From a checkpoint of a small transformer trained on Wikipedia.
Size: 19 layers, 135M parameters.
MLP neurons of a small language model. Each row is named by its layer, matrix (down: output weights) and neuron, and shows model dimensions 496-591. Each number is 500 + 25 x the weight over its row's rms, rounded and kept within 0 to 999. Numbers have three digits each. A neuron's up and down rows have the sign that makes its largest values positive.
Before each neuron's rows, "raises" lists the tokens whose logits its output raises most directly, leaving later layers aside.

raises: " founded", " launched", " created", " organized", " traveled"
L16.down377:506497557514471489493508517502495500512517519508499514519516459511512529525464551563484507470529519493493530480441490472487473488497521525512488494488480529504502545481510523482534465492515486516471518498474533504493527509506494484505513456521492496493459486509510496474499478478452499512

raises: "age", "den", "ages", "ud", "acy"
L16.down1982:547571511496486501505518505505503478505502474511477489522486547513462538485496490516530521457481491496522487506512491494499509506476478494512467509463496507521501472490487487493545506506524526509513521523535510532513502472475529458487488531500514493453513491458501496517446510488483500523

raises: "je", "j", "ji", "ju", "do"
L16.down2159:464527497505534477486440464505482444473479473512515498504508508503484501506499511518550460508485526563529547550481507496513521491517537483485487473531475491532514522492489493524528533517476510503551520509477487500497497528484516443518495507469445527471497490459484473512517542528493536492

raises: "'", "'\n", "'.", "’", "',"
L16.down1467:513522530482500465515463496488475500511503455504494512492507536532520496492504481482504496499523494513511498509493507486501464490487482471471484504515501547480493490527521496494505493525522495479521539497498476545491453491508508538537484506519537480480501485498484463465493442519486483521

raises: "ishes", "ish", "ut", "eral", "uts"
L16.down2287:491479478546463488459553521531472509535512547487481470502469497526491493481469537510496518464479506528477515530467500536534545472509493519448458501483518490507479480511503460504508478457484482511506509504493473528487523507507484492478500489507481527505560517528480497495546511499540512522

raises: "'", "’", "',", "'.", "'\n"
L16.down1537:485485475523513496551508505542520502457484505549514450514510482552499487479459500515505510521470488524517508511514530518487476476492498498497523503462502487484518490511517524495497474473531505526504499497526523487503473420498445552511531449506505471507473441516507473494457509517502455492

raises: " I", "I", " we", " you", " really"
L16.down155:473489505466506494530468484488538518519497461473469503474504494515528486513488501514502502479553491506512491491583450563463534507485456514501465545520475472537481530503520506521506506471526489516484535506536483510515479506499489500522527523557519487474483475452525538464484512543504477511

raises: "es", "ops", "ipl", "ys", "ela"
L16.down1697:486536524493496525515475488502484478502523455481526487478517523510516555424496528514529514493503492504488516484492478505499483494548481519482469531484491476484489503453510520506530540521531496487451495510480509537542508526558517486528555535506482534515506516440457473522450526552476507482

raises: "o", "ult", "ively", "ug", "iva"
L16.down29:526474471496502461506498499483498526519533512564450521495475485532483486512557502524450511490449511493517514488496478514489549521506528519521482523511478478465547531456494439536510507471524501527518497464499490527506522481480417458508506501466503484463462461518534477530471493507534544505

raises: " into", " to", " onto", " by", " towards"
L16.down975:487480487501480518517526455476505492487517521496470482479525533489515525493515519520493511502528494489532463493453494471424503500465500493471485525514508478515506483525512475523503493513493515462432494526494479515483541546509473507501479490470490526482527519484472455532457560549509546546

raises: "’", "'", "]", ")\"", "\")."
L16.down2091:513509510492518446516492537547479463505508477494538498471494471485504447529457509512536499519498503509508489451513465513493528438549535504537520438495519479491489509540490501499504504479495453460480503499506497541498479517527426493514539462493507517535515452495473575510494494522473500509

raises: " occurred", " dates", " date", " happened", " result"
L16.down640:466481497500504526541490509501471501490493518494506538479491456570453500450496528473537501484511510495512449517514483508507449508473533528506515472532474470520473479490487439472465522490525492496479503499448512486478451501475502510573516535494480507518512451484516524460489523479496529536

raises: " year", " following", " season", " time", " second"
L16.down714:483503501498497509475438461531486523462522492500508488486464524503496517480475540535562495532490488490455529460507517487522505484516454504484496500437506478498517496525489476498491506475539495491510475481546494508499525485472470513521506515509454525467473495516480528532459514507466529534

raises: "’", "'", "',", "es", "ui"
L16.down668:517461499486473509525488541542530478508487458482533510505525491497481497522468517475559528509468522498509525491509504489475480504485527504529496495521519533486477494521529501523519500489509494519505479457528541510525479503506476491506488477541513486501493469483433497454485494496473480520

raises: "==\n\n", " ===\n", " ===\n\n", " =\n\n", "==\n"
L16.down1291:497540491506458530519524515537502504500498478493504505495498494529538521517519539537488477480505505497494476516472477511477553528528456478494518495493516470487470524463475452497470493510552462497566507470503558473461496500439482477494521494489468466534525517505517521506503485526523479502

raises: "iam", "io", "iol", "ios", "ions"
L16.down2434:510496528525494499452495551556501541504552509508480515464486477488512513504505480508456525553436492486529512501481500489505497470451507553487512471517449504519473516506499499457517536498513499504550507501475462462423526469485496512503530481507499496485482484506486543547527498547550475483

raises: "aged", "ages", "age", "ished", " Here"
L16.down1422:494468541496520545507484520493495493484542486470496496516474528491496511502477511489528501509509436457517486512480474523521473505475494469529454518451509508498537471507521520512510478488471570517519519485515495497487549481501516494498514470503483534540521500496499499500472495494471479502

raises: " wild", "uis", " Bird", "SCO", " habit"
L16.down1493:501535506492546529456527469485478495490517473502505467477524496482512483523470505488487475487481507447456497474499529464433514467476453526488470451474517483459486487510485532513496513531526525539521551492452493488544475512509516525482488451500493511519519501541526454481489474475510533531

raises: "ential", "entially", "encing", "ral", "end"
L16.down47:460474470512513493475504508479519488485479541463510455482480496477498498457492530470483504515493497517488477528511464492476462521549476490476498438565527508478509485521517461503475476520488540522490504475462564503510518513463490476491503488516520517524510481482532498533541498494471444516

raises: " January", " December", " November", " Succeeded", " July"
L16.down735:508492507494514510546484509496507518475485506509467491531491510517487517503472468516538485512483544525497517491492480541481454468517488480517448526523498499493498505483500508493525496477506476501514477500499500501489525463522511516511515501509502529452502543503550465515503514512454486496

raises: "hen", "h", "head", "ha", "hi"
L16.down2323:460501481483509546463480479496515513504478516529526493525486513506482468526509493505519496494520517497497513507513513505516469513515486535502477501489502551493536540503491508511506534475451476488526495465470515482478499482489496557504518498515454514480466546487544517518499430509507505474

raises: " December", " August", " October", " January", " July"
L16.down409:514482476507509470500508522472494491502511482517530497508491520486534498490498446513471532523502525482495554493471451485483455510514513554532475510518491510525500448521473527496503508477469491483543481520498509514507555522475491514528476507517507503520445474506554505508459505503492514523

raises: "ries", "rial", "rio", "rated", "ration"
L16.down2073:508495491497483497505522519497485511513514490467509503543503468515498480491520505494514492525487516444521488487519530528534466516480481499493503459461541489493514509511530490512543528471487489491509469544449506498512530495480504514515501496468521469500483526503492475518467482517494513504

raises: " course", " courses", " Center", " programs", " program"
L16.down1580:553495517464494487500534527481498503510507502514502490466529490512475460482509485468477523486467476483509506454475501488509486507500503531512487487498487541547504468530485484524517508518514577477565459491512503501508493511510493507471520519505526478530479476449494529511465491504532498471

raises: " analysis", " research", " study", " studies", " investigation"
L16.down2410:495527493546497506489490468534535533504481504510524526512509595491507485477486494508464502504513527478485478462491509465512537522440489500497486539509492514534513522548524471517487524463524529495465499488504507530485507504467504477498536468520492484509534478492521456502459512527458562506

raises: " World", " world", " plans", "ania", " operations"
L16.down395:481480435490508495479493504484505501505492539496507518490504519475516535560508508514518505506474491500464502510517512522495498481487515532473501498549470505505509512489520487516518481494504489506521533497516504495522515485456493512499515503484478546511497478558536493484469506506524477492

raises: "'", "’", "'\n", "',", "'."
L16.down1457:512546540510504497500489542475526441471488451505492461479473511538468500499494500459503491513500484502507482512510466524500445523487455499559508459452475504423509468506514492492500544440490462546538527466499532532507489479498477515534520462538501536507504498467501479512506485457529497507

raises: "vin", "ga", "asing", "ff", "gl"
L16.down299:471510474510509538516457540474475502504494492499523445530520510511485553484465522515506520469519510486511512454505548483507489502494505471486532493494494484503509527496531518493427464512520537529537515512485493546573471537497486469524515504458500504513512469506508524493484488526493443490

raises: " there", " they", ",", " we", " you"
L16.down1805:497537501541453481507479528524526502547464502518465493537483500486526457517468499538509507521532466451501526476517511484487511497500508501470470558521421489496543517523478494511441537467534481484532528518530504503518504522503502538523507506491516505480483547525509525468546534482494492536